python train.py --num_hidden_layers=13 --hidden_size=384 --num_attention_heads=4 --num_key_value_heads=4 --head_dim=96 --intermediate_size=1024 --vocab_size=3944 --hidden_act="geglu" --norm="rmsnorm" --norm_place="pre" --norm_eps=1e-05 --positions="rope" --rope_theta=10000.0 --rope_fraction=1.0 --qk_norm=false --attn_scale=0.102 --bias="none" --tie_word_embeddings=true --parallel_block=false --init="normal" --init_std_qkv=0.0426 --init_std_o=0.0426 --init_std_up=0.0426 --init_std_down=0.0 --optimizer="adam_variant" --learning_rate=0.00071 --beta1=0.9 --weight_decay=0.1 --lr_head=0.00783 --max_grad_norm=2.0 --warmup_steps=306 --schedule="wsd" --decay_fraction=0.824 --decay_shape="linear" --final_lr_fraction=0.0 --batch_tokens=32768 --max_seq_len=384 --doc_mask=true --train_tokens=458200000 --max_steps=13984 --dataset="wikipedia_en"
MLP neurons of a small language model. Each row is named by its layer, matrix (down: output weights) and neuron, and shows model dimensions 96-351. Each number is 500 + 25 x the weight over its row's rms, rounded and kept within 0 to 999. Numbers have three digits each. A neuron's up and down rows have the sign that makes its largest values positive.
Before each neuron's rows, "fires before" lists the tokens most often just after its 100 highest values on Wikipedia text that the model never trained on.

fires before: " that", ",", " \"", " the", " to"
L10.down599:489434506501502510523460487532473525493476495503521516492474533473497485534514482494546533453529508473493475493489516510492449526527547535474507542506536519512520529488527514474518548515465522496484461455483492508478471475486528528546490473496467458529487526515522506538544510472471510513492498486501465488484460495488482450524459501541512498539498479491468509472508504489484499472504499511467451456564505513497488488538465477503478532494507530509540526483500453417467562508485526536505546480486540517505452450484488516523507498510493527507472490500528532521537511472500479482487484519475475523552465515524474558484485494468506505491494496492478493533529519507440533450534489529481482512489462522506516512507475491497499478520484477482509461512467466501476478487485483

fires before: " ", " the"
L10.down846:524509470497511490488496511514485484553502501483526515512500498491524513512524521538490512453473499471520474501547498504493509489507496496444494491462499487459494496505521519539553501492522521502522499493482515494491495530524510501485504501488466480517506494499503524539512469461492519549489516518498516537515483506558476504509492459537505491535481504497515473509529499526480534533500504503484475440479488480533540492516470513517515461545472476523593499493517450295527512488484524478500491482501515493497494535502527489490548519451516518522538548490517476498496522506478497543505502540521495501513494468514464503502488493498494522504548540486483495477502468505491467504488456519512523497528491512496503526491511503473504483486420500496505522494484510498465469521470526

fires before: "0", "9", "5", "2", "3", "1"
L10.down479:502512502486492489532490472484464505474514479500487464543485507483511504499506562518540505561523499525530506467490520466533494495517537554557524496545489482506456496523513489549526523484507523480496471495571453550516543478506456487492473517503524526483542502478474494497481486505525458465480541494516528492516497490516472525516539463502512489503498495512503489461504499532473501549456483520490469571506514472504519473495525534546521518513565451520455504477522509578433460522471508491465498484510495503523484488497497509532454476507544520471494481489491535537503487479476504519480539521468492495482508558478512504516480494498517495522514473508463532505488559467538510514470534496544519500488505480501521487469505539506473498464490496532512482496480483509538508518493494

fires before: ",", " to", "ment", " with", "ed"
L7.down689:449506492504491515479470509576483507496487504519509525523514556498501468525514513533521520466509493478462545461488506496523505544500549479507462538513540510516549434480458481513531518521487503511491538484519534525474536509515516500512478495534475515486485502502506493478496468536510537542534501507467542509539480495453473535503473491496480503494511488540510506549526520516470508471474496500492489497484508509478515520478499472489485536527506496500560489508471477456515532527521510491453495507505511510496433552549487485507496526523491481525485495506483524519504488522499486516502469459514549480490487480502471495508497467457471519485497485511508476481504551495474474441509464466524487506467453526542507520497515509511607534488563517499514499518490489476533534523527554

fires before: "0", "1", "2", "le", "4", "3"
L7.down182:530532543492483496516506503477491455502493484485505486493501501495497485501496480472504490531509505468508498482492513509510508520542521482481500483502471527506494550490498473526521525541508490503519524488478488477493513499516506550468506535520540483509529480508505548476511521521491520489532501498566524500483490480522485476494548517504475510485474514491462510483501501546523498482515450509520468518535509453485482483514552514534491485504481477536453505545495489511467511512499491496494529534528514485497511498488471495502472530510543509515532531474483515476511475473541489526535471515490468540532504508514534477523487481472440519521507536517528474512488510471529447517505488493526456440488504464515496491542489471530491515537528524522497485501486518530464511473551474

fires before: "|", ".", "m", " (", "ound", "et"
L10.down323:487510531528523536511508459479482495513498491515466491507483503503502486491434565513554514454476479480522530503478472514487477498477507466523515489474457515524541493519489512511491502483528478504481499517457459479511500449505512479508517488475450451529470482483513464508458499518519476467503483466433511504470520486494472537519502484512495487485557497513555485524513510497505542493488521529487490535495498475452553514458535486525499477500531497508518476446466476488499505534443502505526506505491501512478524549540475495459468499518499502483479486493502455491532447502461506488490517493515488497531468510498489490501499528518484485531505473494526450533530476497435488526488480503531495490503538508444482531505505508522531480513501535516548533523522505517507506526488500

fires before: " |", ",", ";", " |\n"
L10.down919:518439500503482476483461448474460520519498473485532477537520520476489529487477491489478498467480505500505473484483511574510444485491478534507547498489480491507530476492480513482524483532517525503512491490509487486510476498503478517500502515513507481506483481477508497488487506531478493502452474507509542489469497468508543469500474468494513474448460523509507527517482517483507521464496479432504516472449492514515504492497497509484525475502490520486460506475457482473465499524532512514542531529520513537520503504504457503534557508545482488541503496535485520501477473476449537501463505510497480527519504498473506421484511556513519496512438554517484513466516495493460512521494521448479486517506516541514480521535517471491490480470551502537493508510503492462514458508518500

fires before: " |", " |\n", ":", " by", " (", " "
L7.down570:525493449532506514451501501514482515448531491481521504497503523499509550523478487492509501474504487522468517496512512517491498492497542476505522487504521496464448496509436490513469532470526498494490512555488498510527509515445521513516471524490512455497492493469479463509526476550466474490485501496486474519532510510476483516485493539535528528497522522490468496513485477522494538512484469513515492492501458489468503468517489499515503520533478466490404458531546500566502479503509500526477506524528461522544474490479493521531514529478495486525499471483530488494483460496506477517508500515524542543503535506474506504551460521467491475512522504507571504483466524477510477499564490503485486532502483474480500513469496504489459497466486490524491525500476476445494501510424509

fires before: "|", "|---|---|---|---|---|\n", "|---|---|---|---|\n", "|---|---|---|---|---|---|\n", ".", " |"
L10.down21:502520472464499528498462440517457531473491465509500464485517531482488495525492501493483483480498449508495470468504520533466519531534502521490522486515469500505516479477472456522542527513455496518483481495489469509510482481475479491472515526501497466485513500511486484491495518510541490496557501531442477518513514472479521489537473504527510506494469508523449495531487511511468508498509501498497501527497526518507513510517513455518536529501537546490614534483479461379451512440497530509536492531507537517501522494503455506471494494481495533518468521479511481480460486482511478488491522493494474486477525497482509476508499505502457538486458545515513467521511541506513483484481480471520450477475546521483493487491454492496485474535522486546495512498497517489484512489525477

fires before: " |", " (", " P", " |\n"
L7.down259:470479496477508513476530455542532491455489513486524486488510482505500499509488485490469530503503501467490523494518484516513518490498528470441501453477492544501533511473480499485543490487518490543509489460482494475497498499509500521495467523517441515532559476513510473479508465485504513485448425541488533494508487444483496506506522498539468474478511534499530497530495482473494524527543502491493505499494490482449503461508541499484490465515514465482519525481489485445547480485509502523480494499469486471432511541472502536508503500510585490531563533498500506487499478476514494528514502532532476522473499511501550462526506471478524517501539523469490513486520461493546534488500506490477490518506543493479500440466512514514503505459528487521485489469512464511503493482497544

fires before: " ", " Party", "ce", "abeth"
L4.down26:519486497540504474508519466472515481488466467515500474530525520501494518492469498463533535448513490485521515509524506473465511540487546462529432485525475503499526500529483547512533517497481482554488498441534500530526500452483543531432500537476482556510481482507500468505463475499495484524525518513516528501512506529493468505521495449483503531512461510524520526460498500530459497506479542495492529460452520476465521460543490484456474472488482494486511523473479474503495509477557459466492503513485508485494500496501484485488492528494500508513471488533524516494533479514493456508515471503497502508530481486496488496511491496494518536504500524507480566459420522506474506518454520501542505494505473432488543429534506472521448506515484507491500466488521467514491498477460504

fires before: " "
L8.down527:524509525503505464522501514483535502486458492481475499536509546489507458509506525504460513539514494510473510481522524516489467491545511469475470496506498518478493530532493495525454513499521485520495535476475519528518496512484508476505495503500460487492571475499495512470499465464473548486455545521503458492543495500496529504492488493487547476498490524498520533496477511503520506513499539451510536477517490482508504514462485549502485509527498490503634509528545493338482449497480483530463501521542430509505501499491516484482503466490493492515521495498494547477491516530491534508489492492540509494500528443484508512524530515477502466502497483496523493510495505527477502464498529506522479489478513544464531491463519527532495519516504493544513496497471511477506500493527503

fires before: "s", "ed", "es", "ing"
L10.down184:481504546473515484476523503495506524475507527492510503509522534549520548520495544482506514482473472526438517514504482489492508511496521487520496544509464510492501510519491513503487488515474465513504547514489486476496520499446477518427535471484475497448543504538501514497499534471475480492503537558473515530498497504527435514495499507495510491509530487515534484518502527475495526491517526515459475523488534480471498483504567527468499484485471493470566492527464457458469495530474463484522526496484477490545528536502510524503498525547495476467514460501477479509495526526491470473514508491550503523524483496528497460555484503508492525489488515568461514489517500548528495476552492494517501484516499501480478516496523525479508478501494446507488483487478491508502478483481496

fires before: " ", ",", "al"
L4.down622:504464543500510493468470468501506527544555498497488505551519510542518503491494492473492551548505543514529511479486554551503534467549539518457531523535467530525491513484435551480501510513481527529509545450490475519459475528497493485450503502525494501484452504514480496479462510494503467494485478524530512496488493509518515512529518485463487478503491506479544533502504534510507499492449516493480503460516521524495505551514517457535498498514463539490542514466529543426527475483530478483477502504464488541494509493467540529515505485524526514527486464529516496510482472535500474468501492513520487478475518524498505468516479578507505502495490498500472444506536501532521495535486501525468511461492500538529515516530473503500457484499523479523457525509531518537545503496505508

fires before: "0", "1", "2", "4", "200", "3"
L10.down406:514462481535412466494474469518541496472476435505538500493486462525474542513491488487538488518507499524504496515466502479489518479510509460504518511505550469488475501500540476518503494460485521493523462534511513589494472511498494510490520503523512484509474506517496503498508463534509502557503487505477531513533477445541473468520502483535531521464510483503520470511531481484466497510501460470498482557516465479538510515514499529495490501517507456509626473485485487456469526518509510526488491490499520526497501512474490481522489509526471497519511471498509464512474530485550532466525509464470488512498481467499446523515528508498548469516509518529470509493494522519565536429492561502505495496502488496488517526513530507486518496496479527517477476521473532488482475500468475

fires before: "0", "med", "1", "2", "4", "3"
L7.down468:489525494519498484472471569523451477477497499486476526489453488500457477518497501511503498525494538501564523508496545525443537517531515482478472492515476514503489509482473497515469448502487481504503512483480469535504548509477512500520495486524505496491487548547513497469491471525492467499502511502476540505463503495533493473476506492521505493533424469482462481502475520521474526486490488477459473560513492535485457480529477497512502483484495552524543519478479504494467496511503580533498474499518488506484487494517489525501505453441505493485495532504501520471562496497504515530518451483538468489509524505445465500510500524549470475527481486516506497476513551495465493521493520491524490472503553546486533499549489484513519493507465521513512480524511511493458516514531463

fires before: "-", "|", "quad", "oy", " the"
L8.down649:512509515501508489485491519544507514500527489527490485537490453543502560530503460510512528486547519491456522503513505548485518477546509516478499522492489522493516512501524499489484540503504512526496519502514526516503494493485533499469487489454525470506496524486521452496476482522497492516523463515534483486478470455512507535461487488510507512506481508558536520488565481532509508488472506509528486525473465465540456514524499473531519498510500497498590550485502510408526512564535523480471494518542504550463521484499530483517511509487514494511489497504507515482479511544451469538548525508492428458515474488500491473497496483496511506500493496538503525517509472458474511480477533537514513497516517484520504480479496495534476454505518558486492533503497512510498510510491509

fires before: " ", "000", " and"
L8.down631:509492501501526494483488535474523537458491505489482501476473485481497492527480494546505485477534499489476456518491535515504518437496484482494543554497520505509515510516465500534523485494484457534497524482546488529531518555503462529520508486463493518490451486523490495499515513478474555472499488512484512510492539481500521513498524516517552547518490536471511454485462520507506502507552453504526493497494517508515505497448443501481545490465522461515518546475546484490488506487560526557445480482466464493488503505483537447503499514431556507461476486513478497511525504524527496510508500495512513538457483542516458500451488525481511477534513498458526464523478474498483500530493506475509502492498452511549488523526494493464527521483521513508488522466527559536462506530504488

fires before: " the", " a", " his"
L6.down526:495432498488516511516497514508471514527501504494475495494516513493509506552536490483520500481484515530468496510487518515487517498500501494473489475512530495473536507464492484493448532484523485479513535479503504505517496494551494486495520482491509481538476476465482500486474472510519504449535513478537555536521479494514515439524519489468502522468494506486452508439451550517499454487502550510542537488487500469484548482474433478477452482483460499519532500513536482442502508554523532486457486483480466511533513443529515529464496519485491511528460465504482503480483466553491487526497549510484529506454491504482496471523521456469472480517500510521511464507517523525493499541522483525504529509522476485504508479500514482484508461477489522528514469511528549480479504459556521

fires before: " the", " a", " "
L8.down179:462459476449498490517458475509476543535498487544504514529502468505499494507480478519535477471536487502487511461460539490511555487464484483464485510458488491482512499503501481508492494522500543513512480586536507497529504515512489496489520498473475505480514505500504451509507493458518512537534485546481483469523502505537492574493492511496521515519517509452490506505535496494488504517467511519526450486465470488527511482467494512515488500489450477503528502474532471454517493501501458507482490497504527496540508497496516490486511462487475477499536460493538534512489523510505484447501477488458502501533478529551494506484523490532480522495510484487493573553459513483542486453429486504490516528492505515510477510480512526511516464480490502467498520490501513480480512531494532

fires before: ",", ".", "–", "10", "-"
L7.down807:476538505523511503511501439469490482527498525504494526467543503466511503490483485522494494528448525479499532517472482456525483508553521506494487474518530455475531510514491510514516446504476514473497506524503494478492513488438466474531496505505492490496490490471489464509561497539511480468485469491490503510511437521478519483447495460509506453463525543499540481524453477470509544479489523506474488457484444513507527506496493505532497483475482482465491491490503475494532507490538461516461457480508505507480514477478462505530496473459521512501537482527439484459514497518510493481518487504464471502490481460497507507554528484488507485530511527448514481508494493505505432472525487513469479535496468504490507516531494515451497524466535493451496511512521487491557495489513497

fires before: " not", " be", " to", "n"
L10.down45:525481465455485525488515497506511490467484533520468510544544526527500504535479514510519491496481518507478480502523465524494489455504543525532502507489454445505521509433540471518496498501525444527519493457524523501484490507502469490486484487548496526494482494501497492499460450466497484485486509492482508529504476491548500442508454494441537505528505449531509527496490490498524487516516515480529519482509479506487516492511470546479489472452512525517532514466475491467495524512452521477537481506468492487437472504486501534476511480479492481547565524495500477528463502526482524517512482487504533472508480510468486483493492496497551471505473476488510476527530499471510514464481496530495499499491542493495518504474508510549510515532529524516459569487513432505525517515476530

fires before: " |", " |\n", " —", "\n", " |\n\n"
L7.down121:484503492486508507494448487423485518474517533526519490507528486514531518519498495491483489510510510509528473525526496491522505504484483553520498504498510488522443488456528502496492533525460468492518479507495513508510488497486484536492475514487548499543503565504476529519535461465534497527528528468496520455490491515523452498477478507520520502511532524458516484522517548518478507495472534475469474525551495495539512511526481521507479489524531520498487473483512478485471473524530490499515489511489465506483501517528475492504480475504479509483483470514465429500525516472503498487462514495497448535521489556497491540553516456446477511474522501514449495504499501474447482500485568506532535533488487487496527494452497572479520538481490510521514507504535522504531515480477505

fires before: " ", " |", " −"
L7.down719:523533493427493522486464521518484499498497487469504475522499507524530495502499517496544517495444539477513485459490497487497511492503474495532449512487472512472492515504487469515531467461475491484521500493515498485479530472516485480546522531473535500464502518502493500516484519474528475484468496482492544560518510520505475538523530489495500529486524495525510481504460488480535502475489454493496470476481499511537502514514495492480461468463516533492508514474506506458484503492522482532515497506477485517479488483512524453442505500505496520499509496533509512501486504483501527484457497457511521519533508528528464503483520501497506519473497487520468494472546466507467518480494517527503488564514428499541479505515518485509530533567546489496497522473488508538474506471501536

fires before: " ", "-", "icle"
L8.down289:503518461479523515518443477463549531462510521472490473499537523472495503495491482472468488534481502496515475477464486519499532486534437472511491468553524455494489515524495480541487503478465499531448527498496484532471460504509481487512482485465470504510494514528572501518525480519514526526540525467486496541486509437481492488477508510562471473473479504507477464490530488490452477502516514449496490479511471497550507506519476527471524504506503505520451475495506505537452502491510500492495484486484496508518516423506538464591483502444491496509463548524533529506498531489514534508519537496527517490507522527513470506524509475489473528501515461497524491463511479500505475547465517477487499491512492458531491521506512474506458509508491481524457498512489467475500486513534491

fires before: " in", " on", " ", " at"
L10.down6:509495489499535472488438499489498500468493490473476492540504551465452519464468499545540504510497524496478543501510505487473528487528480474497501493504478534503562509474482489503537519491518496516493480515522506511482519498491494528512506513478491486527489495487517481519497512478488500506485537504508505510539470531574478486500502518550491506468496501429502513535518527518512523461521494493466503421524492448519520505578509546531462496481510479514564514522488495350504488507506480509491533515510504512526508529525489475511497501473493483526489502509503493489481504492477530493553502488488457492505502491470448501501508507532530519509514522492550517484486446541510501489510498502466495498492493499512488479530491525469521521510479500547479541506502495512504480493476506

fires before: ",", ".", ".\n\n", " and", " of"
L8.down988:517531475468542507515485505482514516536544503517500494523534495532506498533545508502504489546503566533492505509448523545499533521472536480497499490478512483501505521501561506505505513500481536505490524533542475482486490521482526468531538494465474502479499558486545517522471501500479492490522523467478505507509483475506449494509503478531481473515534509507487502548503514477506534509475484482530495466503456525528496451528489496475517496479496519568503494502523509408492493451522489489519522450468478524529499511495545445511476456457507510491480465492494518488523508525464492506511524505530532473493501522490499494494484535506538510486492479476491469509482509513506549468480463468493521419475449501506496512487452502499514512503524454466516507529473471518519547491495521

fires before: "-", ")\n", "ro"
L4.down966:474423482443477526525508491469504520506486506502494521473522482497502531563497496543529510506427527488486515495463497504478510509456492487492480470477491447505516547444492500490527470514462530492501473518514496515471476515493497488503498552508456522484505500511522494472479532468479504515495548523496474489563472495490512487491502532493506529531478508486477498506514454490494535438475500502542527491512462494495525505469503550453475517453465533505502478468469523448513514489502528538508439511497516471544461491488519492500493498495508484498527489485494513499466498483539496546507485470516489474534473503512508518535527557511488478500512495491484476495493503536483492531463482493493489510514503498508508446457473489525494507468499525439524503474451446475506491500491471

fires before: " ", " the", " September"
L10.down927:510527495473534479542507512493500533467474508473504491514514470536473496495536491551485504530468494518481503472552532529494483530494520489491461450547483479532504514493490460459481467498494450510499546472505492485504482487498533513536478498450479501524482509525524495512506482528497532485531501525513504527496506507524500490471502516505468507489465481521486448508466541477528504513523521537515515455501474523516489475507517474510493492492496461522601456489527488350471463495534493513527487495481466500480514518519501481520485483515513501494486512477423475509496461509519531497518514525533508496540494476503496470487554465507490481486524500491524471512496518534485502525505517500484491472545501475517529488525441490493480518478505514470506490508491534524457502496503507

fires before: " ", " $", " of", " the"
L8.down474:492557515533490471488481519492544503447482497500506482478516542463508461472534512512495505479534516537498514498515515471475509514456510446471495471499503528516497556523516477534520481491494432503506450499526525558505489518472510495501484528505483549485485549532539510520526480489503544512506478511509519458495512491426500456511483512523482521474526510508521501484468514511506533516491510495493454490480495537516533485481490510505506488501496492482501458546479479534531453501536497514480481522515500494496449468511492476517482470533503460508476490520559492509482542538480453510542507556491522568515493466508518484542493469495525513503511472491476493454473539524493507511462485509478487530457482481504493516494496539495526521474465486487501492510512551540476491493520495

fires before: " "
L6.down523:520496501469510479480519477499503492475501502478494481470480460506509519489526496495483543522518520479529503479517461536527515487482509489507481497534552458501544502514466488512451486493539517485490498523508492476522543512520489538534478436488472528522528500501531502543464526473521532485505513539460502523517508521500474495526453490512531501483440501516464508466501561477515520512514515571505476497502479467535466473482501554499544499530506474535490453482534501488491511490471546478577479502500508511473506520505597508463529489524521471518507494481514501503503553479522471471533532494570490498506505562478482513507500517496517548522471487523516514487471502507475504525504465498516521486522529516485507474513505507480515538497488520495508534511505527513471522466503507

fires before: " ", " aff", " B"
L7.down732:520481481528532473484510551526488475445488536460454501484545462544483498512498500518541528505482504483494505468494510496501513511512511531518466463474448448495478494509519549480494494488478500513469525524484530483463509480463542472524497508496480524494492490506526513458535565522472489525547485511484533487509518546510480513476477461483511526472492496560525487500502516487516513511514568496522465489476512494482469516520500467498488539445461547506516493487474508507508487496462487507529484506546539445459432520509494485482428502478487502481484523484462502517497507529454511503488465454470494495522465515535544525541498530486476477564459516468511492463491498505492519548510492500502444482475499527511509516513513494512470450501465512523466453496456508522488509464520497

fires before: " in", " on", " as", " by", " at", "ial"
L4.down915:481504500533516504492456536472491476506535524545512506523506527514476483546497546539547499464473495515516506457477543508477452490500580508475474472500485498511477515491526492494509540485490516534486534485445474502522532471505510510513511494505444509473488537463506492483468452491481517497484471482500479510526474521553478534511474467452478495509468491494523532468540477516501515458478484469487515528461501483502512491512513511564515519487484501499546490501493520450507527462503491509506497538518515542550500521500516455528519523519488465480491478489482487487461499491500470474489533557481521452447493506511453490496494529509473479538492501504486492502525518488502501526500506507465508533508554516519506490487464509482516482566535501494485477454503527471522495462506471

fires before: " the", " a", " to", " him", " for", " that"
L10.down562:502556463496534490527530504472470495533495496489494521512517506492499501517497497499471469513500498540536533521524460518512501524480501472465506512504500479508551458514486511502507507486497515509500508480478526489495487501509504443513499453502483512498519497459490520468509512513526493509542485507503508507518514492519499441547480515530569498500506523509486533473471487505448503475510522507499469466458479535497448507494514523515484537502507492518601486489499484354504502551514498503477480519462518482462551555454512490512522516516548463512459485508496520476498531522515522485530475458521502488503550505524463496492507492467485480524496570488462489506507519514493479471514505505474491506519479498464487487497474502491510510500494504513492505487486525468478475517468511

fires before: "er", "ers", "ing", "es", " |", "ed"
L10.down845:499459512540504529481428475513516513477492521469505493510467492511542508499522510498514532495464505554555510479477490465511540514523468552519520489497464487467526485512478544525533468514509495521526508456501472502471496529464501479478484472482487461503466520543520484512493547448483522494479452490485527480475510518514482581469517542527522497493502480500500469553533523529479513498506504471489491488542502506525509493501507504473524467524471459464540521508503477502492535467472456461494515481520511494496459531509513456527466490504513446497439521482519537439502499504532493464490521492546502469462543467546509537485519481543486501494489503516535513504508492487490477496523490491526507498492533527476463501502496480475543552524542478502498523470513529530539510528499499

fires before: " ", " $"
L7.down226:529506522513505500476475466498450494531523490511536529514468483476506521473521538482476545510507512479476458476461527504498480473517539470495525531531446538509521486540495466496509515535498509504489486471511447492517509511472561493490496513473519487489526499525521479495460481512482489433482526493508493487541498455466483555504517518490488496496473493493477458501464519553490560516478468487482450477459455456524524484489512518521531508545484533529456504519513508481476494481476481464471523530449483492485467487512475528490447510509500491519493499510542525495510478513480475449488552497494508496514506475496522480495462519453489545519448495483523464487476515478551473517496509536526469501484545497494491479466472489498526486506492508503485518551481494461534491495500510

fires before: " ", ".", " $", "15", " the"
L10.down610:498523515464508542536462487471509497504506478472491515518525497502506491482533520507510497482520503524496527543499507480501509536470499507478498490521527440531513525519494490498514479464514481497492510492522491496545507499518461501482532550496504538443524525522518498531452510509534531482564525502559564463518471503493494482520483527495487502505480540511513524512501505477480504469510452518442450497502510479513496496508526478481531518510512469516570501482521509483493494516495523456503505503530506483511493530531502495526456502521531527491484538503471476496486513518513483489513472500515529503471497533513519508505525490470453579514490513540456467531512524498482514479481489502499485542534460435483503457515448511504527478510510532516534491531456515517475528502486491

fires before: " ", " —"
L10.down134:546500492481523497521489482551528543507502527468438503484506478494478485439509524479508507502475497484465498472475517512503507557491506487506460443506505488519569511520508559482507518548453502519506502460512491465493480473499521504466454494463479557533489494514484500508533541469506501537530522502481460479512524493506503503505502513516470519496468487482507489546535493523534481473500482492498513444493475504483519532485496491463475468492508540489530521476493493431537537482473491469515485502504546499451464515468511470478506524529528520514552520521561515526494469523519492491493488518513513514482475523506503504521527497521508547538500521473531504534485463499485506509469475517487478483479532538486523497467509458491485475492527552508482481507492480508491494461486534

fires before: " |", "er", "."
L4.down386:480468552487519490520551534505481483532541507499492529540548520426485494531467550521471495480514540449490529531473469536516537502580505514505478504449470543517501509495493501524516478518515525526549516483476470469448480508469460493495534460485435488499480461489497460529501452486518504513449434497471478505473480475475512522519472517527468511502496506546498503513479514522501512520458502472536499473479506526454516456516512505527485488496476477494492500503483533482477451488478465487502534505488514527510513513447476504475499553483502518512504534505518492471498521485464482450524537498465485488494476494515481496472500484454482518539508491479484482513518542515509485508505495489481499509491501517556501470513480452525486511502480519499482528456480529496530514496510526

fires before: " ", "m", " He", "==="
L8.down251:528509455483487529482475510510476484470476501499520477476540477543452503506530506495499480508486483472482541512433491517481505519488494466456492564543514525440508504464541541518488513583500510528526546524492508516499514487469468500534504480481521483531472547484508490534521494486473509490494500512524502492472503505511516519480495481513522511468508471485503450516498495508498518535536474531522510511475455534522526469488498497502514506519501489542512529509517506476524515487494516498481483499503487531498485483517496462493490515492474504505524493499555498484470567499474458481493518508516516559521506504492546516526533477503492487519495496524508500534487501529489525504511477495504478528518505495495535472512495525507503469515512516431472544474466454522442463504523480

fires before: " as", "ed", " for", " known"
L10.down631:488494486505504521469467526496472481502537524508487525515499531519503509472492497542494457495521489518509502517481499521532496517475439477502476488472544570473474520469514489451542503497539516456539513509482481469510507509494514528455490477476501519533518522530500497515459489530507487513477460494509532459516490489497529569520508483521537515464483508478516505495463505486473468494487495507543486490479557489505451522534530509533497488466437508501455490504501468464510516505486491475501475465494490476530503493470496487514543515526530496543513466473476521517532512533527509477490531507505541483524489539467514500472557534508489486475524514453534479503455531515496487496503496473495495523493525498473431505486529533455453539462470477480501478483495476563470509502487488

fires before: " as", "ing", "ed", " that"
L10.down968:472435466463471479510516494503532465498493488524516468499494484498540497499506514522492514511515463494519530540475514498548499482441502507515520528489500473531455556512516528530474519470514516482507540479448518526530508531493523482498523496504473540502446501534510480473458470514499507466447463499494509471548489517510521521529513543500533502524460514517490483462469522489492465493498539492513460483446549452484454569533500484535568496478487509473578484526516447483495472476466491512529553499496478519473490522527506539469538506514519478547548501492538475504467479521508501540472529470443506502479488461514505478480508525515509488506501466506529473477501519470522515491528505532499473499497486498503495506497523509499526515502481431489519478486524482502507508487523491

fires before: " |", "s", "ed", ")", " |\n", "ing"
L6.down489:471503530504493489507467471485474465554500533524517515501549494497502508508516469480503519510501523458514501464539513504488530496536458507509486517519510474510517514483512505500468538506454522495466464502513523489492499500485485520449490509498536458480450506497509514494494479524514552524529466527538511454461477512523472507532487489479519508491547529482491506512577533463506499460559535462488490460514498480474474498510539499494569502515494496496555502456562479473482518517512438459502504509503489473499476455493467493525527498492569482500502472493518507506561496490508467502498478500491493532473522471463552495508507502509475545554499494482512502479500531522499481488544484489534499513461484510514461514503493496467529462509492486494471471537501522492482585533496477

fires before: " ", " B"
L8.down893:481504481468557511496512512493486543486518503453478484511517494490483478544510510495503503515511502490514511534474478469455528537499521493481513497503515540503502466480521479538497518535492509518472483514504494463526508523556524494471533512500488530503522476488495506497482496535492506462520495472504513530513538503474481482496530490480492495481503500510504492538497445490488497530503471572476496448497472478497503519455538451467454527484537514493550454505475528388514533533514487524477508513497455564473491503481488493507503477496505470501559511470522504535477537509540502499453472511527499472486495478504523470531514499477487546529486477497482519524490531461502528451503508521511492525508502515497498498512527526495521495474472521540489502550533502487479494491491459

fires before: " |", ",", ")", "an", ".\n\n"
L7.down332:507501513485504508416497484439511467505500540494521525510520496509511499500500507510490519591497540493467461458461503545534511523495527503493499522509480527475535508466521537503520505547510474496493492495486503464507533513506509499493463497522509515487458518471496474541525509508497512492478528545483482526521439491486486526520502487440492458475495525479531534475488540507473509532501511485481529486492487470515497449500463511499480497531461518520461492505506515519454482517525475487474482523480483500478481468488531453479493473528432443481487513485528453523500473520488465525469502532516504495505540489451533484519457554471482511509472541518470489516506510528500515490452477509499452504517514493530500492520462530472492509539486511470517522543494509461516521535499514

fires before: "-", "|", " "
L4.down121:438549510531491487484462517497451499507473514493458487541497500482503478465521520478520519467523475493499454479494472515491543482545476551455523467499519531521485552507498516488516468480480511519500484525489478548496496479525521495520496523500510518516550484510531493520496498531489470499509503469549476551508492495483491528477501483473478494485476499476521471494469488505508544539494523483468472532504476465509502498502518512487525446516507491516528479530533539431544473503515510510527488511496460491472474467528524480507468514473499474503501435509511493503530504443473463498478521494485461507513501522531533467510515483486519530503476478514467478522495499491498510480446462498512504519510453526536518468521539507495457529498526521507496489535494469514530517535505521

fires before: "0", "1", "2", " (", "ch", "3"
L10.down1010:492511469480490491469489511477469467501485495520521517469533516468507499524484533474518476497501491506511507527470494501513489496473525483520513513538540489477456499460517469501501485461448484518505488529494528506470484497502565529469499502535498567494463502512495529520467548507550481540498481499518506470496449494487466499506503516455497566483476476517527501524510464509505510507461475554520519517514511493529478512506529491504482525512487490519483482494487523538484519522506512499520501503523537487500510565499526496520487435508493500472527498497465516511514528475474514499529462479478502472520505500540494506481524528540530447549514505515523494492581526470500510466532538512543490527501497501519484499508504547474497461506499534537459459501491483515518457504517525